{
  "hidden_size": 256,
  "vocab_size": 8192,
  "hidden_act": "squared_relu",
  "norm_place": "pre",
  "norm_eps": 1e-05,
  "rope_fraction": 0.75,
  "bias": "none",
  "extras": ["capped logits"],
  "init_std_down": 0.0,
  "optimizer": "adamw",
  "max_steps": 4981,
  "dataset": "wikipedia_en"
}
MLP neurons of a small language model. Each row is named by its layer, matrix (up: input weights) and neuron, and shows model dimensions 0-255. Each number is 500 + 50 x the weight over its row's rms, rounded and kept within 0 to 999. Numbers have three digits each.
After each neuron's rows, "fires on" lists the tokens most often at its 100 highest values on Wikipedia text that the model never trained on.

L2.up800:391552483453489522567540543542575427586492425490475511530598547564478478539491496524560556514602486507521513505423499543511477561582503505481495548491453459525454461476486554471425365492464476410471440486496457570451558564404488430486508467442534552517485455502498583471566540396450441603546499523501510600491594522519540546527537454403466491445416442516445513568558562477448536535503562403487509404531419550524576576541444529525514469545492582510511479498453512389431508461439494478471456454508423514476553510526504477524513559467512441493553413485401531380526465498472574452579473620397544517483445553506529500484569551618466601536501508533468440460487440500485520474534494395466558519541454494348510482587487487478463569465525464476515458468523517558507526528505479
fires on: "d", "y", "s", "ut", "round", "ir"

L2.up738:470562440500515471599520425512525442530454439492455487505529485492542585467505524567452522477578502498527539551538531548481500448578495537475501529448523513558557539526496470524541522550540460450653495567461453520467506546500455411525498517463505522693509502500526500419537562454397476633466425453420431600561600510569511565409511431526534451550523543492428479529407501469535508449530487453491527509471575534418490519626536500587575427492510518508596515454466417593414516602486492549561539500461502443487412520466456538443478546482466474507499394458550683502559453453447455439499527445513458499424421507518490540468455470561423534535539500508499472518533516471537445438468504562526589489501562500464455488500516579423567468448557468511502451494551526520478497460495551
fires on: "s"

L2.up488:490526464461443529465554581406473557524381515558573540515533490457484519495505520512472458547494505529489546567440514520426550476443544457431503482432475614571579521520548502571584476475537509556552468490520512547540445466505467496539525455439509401609490498473422479463386423497474510529538557453581481451484571517550395516634504513545504519547456526463453502495552544441568540545490517494544539477538515616503478528537569506600567468564512546518504432464461534526448422531509543493583559455487579491424444499491514549556489593525543517433382514510525455484463602455459497445451539511457424490464435598511498576539498586550536505367541461642543545444529473531477480421492492344572478559505524521499461547503521500522509558521498508531402483515491481494513419625465521
fires on: "i", "ch", "al", "g", "am", "or"

L2.up8:422513557438479440534559486489359517546548522492496499617487610466520517544384460530528444531610507554513568534491470488412458494467499433533444493595412542522615417454507509514499463496442512523472580498502528502511545511535500599580532522550488522582494475603501588546507527413428528454506471533483459546461501538550406453472486514495502574512588528502487451518502586490518441489507446527469511615494499454522411516470461469494416525555503475487471498511505563537499451466502460617434571550580503559485537522426513468577522503562471569368483597600546605491545539445391552519503511392448425505445444559544492564574476469543487525541499593473495530519485415486498404445538474487551499486386528457438516457489435499454452483527536418503471499531570499458486549466534468
fires on: "ter", " by", " =", "er", " to"

L2.up694:481509466427469601613428582492491479508482446467389514581447553554459476572588461432465525476568553516539575434519521514556460470534510483518507545530484502525515576453483652415524493522486554523470448496586507554493498530423545549487426490429496558556535470572519520423411534337591437576517528557459567591526539416506480481491522496527503480479443467469472478520483475499507611512512456486412561472452454536526457562522494485526461522535482483579511383508492510421390445544416498499611577521430529489433567559463482494499523435425485538486499480533559529503469415507432482498485489531505488500511431478481523554582478507497412528464448504447516526462552462440551522445482428499424593483391499493444405529487384583402525523523441513478499441606464511478444519478503522
fires on: ",", "an", "s", "ak", "m", "om"

L2.up833:435564546415516498535548508462510547474442450456481570510522481565535595604471491530449435503512544420565530465521536639472457469466495518433509471494483551487520485467459442445573513421554531507511526487540490530564512436485490454565439470452563503677502355476543588579477416502541528459563497424454510475535554549502507471564512467516485540465469488484460564564524527517513459436498490501507474508533517428481535530488537450432538455461474495484493545450444617451585465530497452531618519505577562434545425466526593522477533475431564542486595560489507587493489488402509572466448466442366461448507583651548498507543469539521475485486467482585485554467441445503375524507474488478523561510527618529502493484494526585444477562510423512385528508526486465578510529551460443
fires on: "h", "ang", "kh", "al", "l", "im"

L2.up185:449630529524445469557507566473529489451419599516569495517461476541540506442538526366370551545497469548522517553433467540467511460445518480478502491621507498567526547502445423522584481538572410568560461522480424596404578444531593471537559440567520521547575523519431504432532492408473528573514421537480478536436488507547500525588524504545478469467495474525536450534565553510602567445447530476498545418577544518461518498571510465456477479530621498490460529489519459459384420523530536482502485556489447410508490480564532524599409495405567534443403554519488593507506374475469469498528544443486539431492459462457492506507539522512526481404453591540439491516482515536483466439491502460436440491532512482401514475508471432438437545544546495491485523490523456620505453467542526
fires on: "s", "e", "n", "y", "ch"

L6.up678:502555507365462532487492563432541537598482467564515485490590543479578513504488545423504477640533527433486496573524551454527482417565502480410617497463397562519424420472524491564471559526448558466561429422501563469496533555603509491498470531402487406532503449585452459446567492448547585545577526546479494481527501549491449462484481515442432529479501461462626522529503487476528520472568513471490428499506460537558559581579531534511504480517461470503471477488466461501391403485479461479465542545623559535521556599458576554471543452504583509447421496473458503422473467377452536471531529512407551489388551499450499489479507535555539487416582504507462514491505497396447419507507498506530575492513401470497521572527476453460525486550504459428542515508495439431433465492573436
fires on: ".", "-", "|", "\"."

L6.up336:565511449530492503501497581505593529495611553599532512615455495503503586454478449501546507440485472549482525440487552523496457420525497572485531559448423600616386461444532512540567474484583536447594477593567494487503496502546456500514481471526524597551445475444423537505522499495481442627633569609533555517512488504475529475558549412486467427510490506491471499526572522489506532493439439461530614452490528536573475402498407552447467517499445541504497465485538455503507530565484453435542549556443427512501482473535549467453544514477570540477563464468404455434495444483443431498542605529440539506527534495433504535475580507563500582507541527530485498436435532476448453452405456485443457452516504378498399545435450530472504513568380548528477505513448474448411499471565445
fires on: ",", " in", " on", " ("

L2.up678:551589421520506470557505505455503499560532478466452485477488499471480570536549511406495539509536591597561505505484496541519542521562563540473530472468516460560490531562541497488508480524542422500452479533580467491423500464416520470494492504539511535458510528474503618526518538429553381551474445514431492514501504495669456473475544449529512483573466562499468486537397496391573511550539540528525472524570542558574469511634511493583466406462491489470553511493453569539459509486492420525558445518492536428513513499453523451493488424463461625575523525388509604483548373394484582502524596551501525445480512503486466582549513514657503566486570497481519461544521554337492497471471467517348457474474517437455416446539458517463474517546493510577555529485473475498511495484545583
fires on: "s"

L6.up743:506561426439466520458527482577550388505510495545593432522477547475482495541537488403515517537476583420477531479492443463538548549511513499498434521511558472568578478482510461453470511490433525520615464438555515483544478402543485366479469421491448572497580449484418521472553535499424546597516534536545486578544504460519478462547565507439483495501522533488574533465549559494588575464557435563463494562458522511549503570617529538492403450463469456591559514550525493539461556468437564396495533535512628442572487530499451451458463486510453541550420497451495458496519471445544547479390454447518453418549456469531442575596506494524430498457556607564442519414476485446514510433510465485441590546564424490543553538549500521456552469533503486456582415495556446577403447557516488
fires on: ",", ";", "),", "\"", " William"

L2.up606:468524501552440573540564457530485537493482489569653528574517488511503423485452379519553527463461500451495532494419414510519567433510551504506497516481522532582576440421485424481504548462497461590550452580527461488481550462504537524467425449484509563538525473451371485504534485468424573575559516500478516432480484491536503506586538469503464443588499586537545528456608498467557492497597533516570526525485470509569534542444530508565527562468503544478575493488482522509531551472535540428563490514516561425486552512509483474530477488440567492516624505343419466474486418506515538531464555579518408502563529572493469468486535543600516496433527507510472366430436565387499484404402477445494490451569460433522556511508549492430408481509490558499519491527463454455360460529567431
fires on: ",", " in", " to", " as"

L2.up514:415529557407501533527546500432444482534508523514504511523475510496414502538518418473482444526530482585501500599421523561430414450503468472432392512569459568540582369472534434495483404484523501563542496465527462464509505599499535448572475488440486537556520468618604544464428526435457602432523506549523480440512461614519485520499548520451558515610559527566517485538375514489469482523464464494511480504472453488508521516494481451525492477597576526483519523490441465564499460440479481564423516438513504540512381549449599484523516536540490498493443549578577521452468523424490589480518531371369509495463477502564495599539425438415415569466426587507558503530491422566416446445497511456525492522431495513481481538450473480478369543516510445498540534517422553509502527501510477
fires on: "d", "er", "ur", " =", "ri", "ad"

L6.up397:519548562519445600501526494499507524588540494491477555481478499436462487427389488483534570517503375600446550400427450438528472474547551502480600470458572534510536465534537461557596426445450424635563504495570449478474515507472548443526534481483516478503510522517523554516530486484498506553459481549578452518468452462501380438518555462536481481470494450488513555523600616446471589514527500464597454455411485540547579602511527499482514578406503522493552518497576487517497524507437512457530581415521516522500574448418582460495588535497544501492568405501454485508544401570510568476473511465442558571459481497520481516585481472597498467431578471567482451432533552480491458516474555515439514496434491464459544390489450468519537514526536445438606513602461459514375448474528427
fires on: ","

L2.up152:477510513383405419558579452508515510539479467506517554544565532475421484489434531515567492534541543437586511483489562537393459525541441482474546546491481532495528499446514495483413425466388447457533535524533525492511518571500484466502468450564569533538490456527508465536500505422463534576563448516482501455507473489435531505519506596447444508427448582485518509566506499587520564529589539516446493427396497502493392443519559435528395558521483473529487506505441507538556512502447501486514553513497626453469455567539544516518500452446482567508461459395495637424561564511475524522526477537452444509567569521506513487553348567537384476449580499558409386436498550561398458532470480395528503546495464475482446625429541470472534581419483550538515501495428554435468540475539494
fires on: "o", "er", "e", "a", "il", "i"

L2.up666:484518452484455503571512501507558489555435447500554477493565562506403581471513529497535423577657486448549474483458505468455507483651455534474482506468517508596483598503464447447447374539519463516575494489517456536492540454487495414483538521513524505588511466551525514460553538461431491489518463589437422494395555480553534517527491479545553452434525494554495538539437506384526584474539511475400580420469458476555577535596527559455479409536475515498464482534416460384392448622457486502543504572527516415445497506511520475419556456483414492437553394520585604510494490479504605392557421494483407434491502502524491510453543451505440485487544515510518587438567542539511514513521515582483492501484542534504480570449497611512501511453447460463517481548478579480500490510510443
fires on: "s", "ed", "es"

L2.up325:561440468474498510527477476422540520599542447542389528525468540466412526517480490496484513591562427533472542530458487531544545470520472506478518485496502424600511537464644567495473559508566471503461435513536467466502511499454471488566490525463477505473527502498530560479585522470557437593504507531540444585475509429680487500395527430614547504526511548496466512559428511417586475472599396474470442504562455591502523525587478542576554497528534417485458516440504482489407466474418495583540482554482516502525439499430581522416531420412463492510544492496591505510533422376490519451474574413528487509482469490511513493542542517477346605450534464471476550491459545519539463549432521556511529473520463431474459452438476608461607517444504522506459523492490578506557441433517546
fires on: "s", "ed", "ers"

L6.up365:566507572331504480500524521487502550440525535473564473531602527527574516474429473402562485596629496438526571560487486551446498494479474413497569606528445480514473516541493620527562385437484474510552580555489520565508531492515505508538434413520549544549498503533531528514528498491346513424472487531492537377529472498536446496563453506473419465507509518477504461552480578543462478518450444480487482489559543500587470475429495568611523566541530446529567417408497433516504485556609496541523481552533482465519559477437448524513556467526509507495439560418452531420477482546509468509550511460583524461516404548549506504504426522467459548465591544566486507426561584479485530537456402482470578469496469410497520626522537516448546544400534531545409487536520514511484528467577497
fires on: "a", ".", " none", "^{", "i", "o"

L2.up282:491607487475526465525515501514499540588410516546522520479507479492455567496520544409504573430500583458496528480474486490474461448452446492398473537496535481518429545485539646549444505374463613430517525519529543511546526471457499553543453474554560446508513472511495463413469476503538534521495570472515530560497532468557479471525440485552450439488506592420538574494479469452488542504581457496458486521600530476599491433579487448435493500521533538539516527456460541472450468434478419586551593549543467448558542482496559421529511511481628453571421520554488478582547442488540587442514410475462499449522566552541497633580501479369401501440476559513481485420552462488367537560432470569473478467512563563512500587470526531493517498508404483443477394555538511512494500509419597
fires on: ".", "ta", "an", "l", "im"

L2.up9:571595578505478504510512444481463418538518537499431556492476507485527574561551493464486535551520501458475524613470517575533437453448500486462468520533530521456616560480512571484431456486511480529625500559513501573524587490510431477478474447445501456565614499498471530493457467492428514530559553468499453458445511504611530468500577516579449471456588577527505521549489664446575519464526522472514534544569515563456547446540481446447467501480529519591450503512479577608379479504518503554411539523521472518542523516469527445524512500549545515447457531526550513478509445537509452455543427543426514492521400517491456603473515527520506496428501473565438518472568492469444438381478502433469503491525584403501513441556442479507550593523524521377487523533531396468610310474504540
fires on: "t", "n", "ch", "k"

L6.up514:490507424412475460519515513588558461466496453489477608455507505501581514414488551516540456476596494456583636450493493487432511531417569456401529461553589522488491526460559443404451531393490517429550539492467491597517487419534480473548483472556559500581498428540544486554490543439517428494444475571539532437498502493430551434477483489431399514506388576526544571477430578469491557513519495452507501565540476607496504533506505534526453551511600499508457460450449597477478449582457472575581547454565512484473532531418400567510542566473512417604513557525459545583444470448538551459533525540458518407525588539481430459469533439527448468485519554439493385513489516467535581532417433467478527423630535463502511552500452534497423500468497464481523534531572498518508464500495526
fires on: "2", "1", "l"

L2.up767:495523483435521532501610469496458420479470499490563561568501556456472543506522541494596532539537519542494560518512476611524496479553485511453490638538438541544633537512509473503539473465505509573528515460569507519539511466467566352463475496536513621616445445428456641548508577545505574554549553528488477477505507505486455445562522536479457379550514562488530551553457539515531614475483497487532535492451518471568541481488513491443479505502467485472463457428542506504469468538449529524420443541503552456443525510521585460519558434561481515465449464498477532437554433486488491516498486464447470428430542577570489553613485425596460617474629499606451490456481549467463409497549499429470520473402520497501386499490468535411484494539390496487549511574383497480415489471529511
fires on: ",", " ("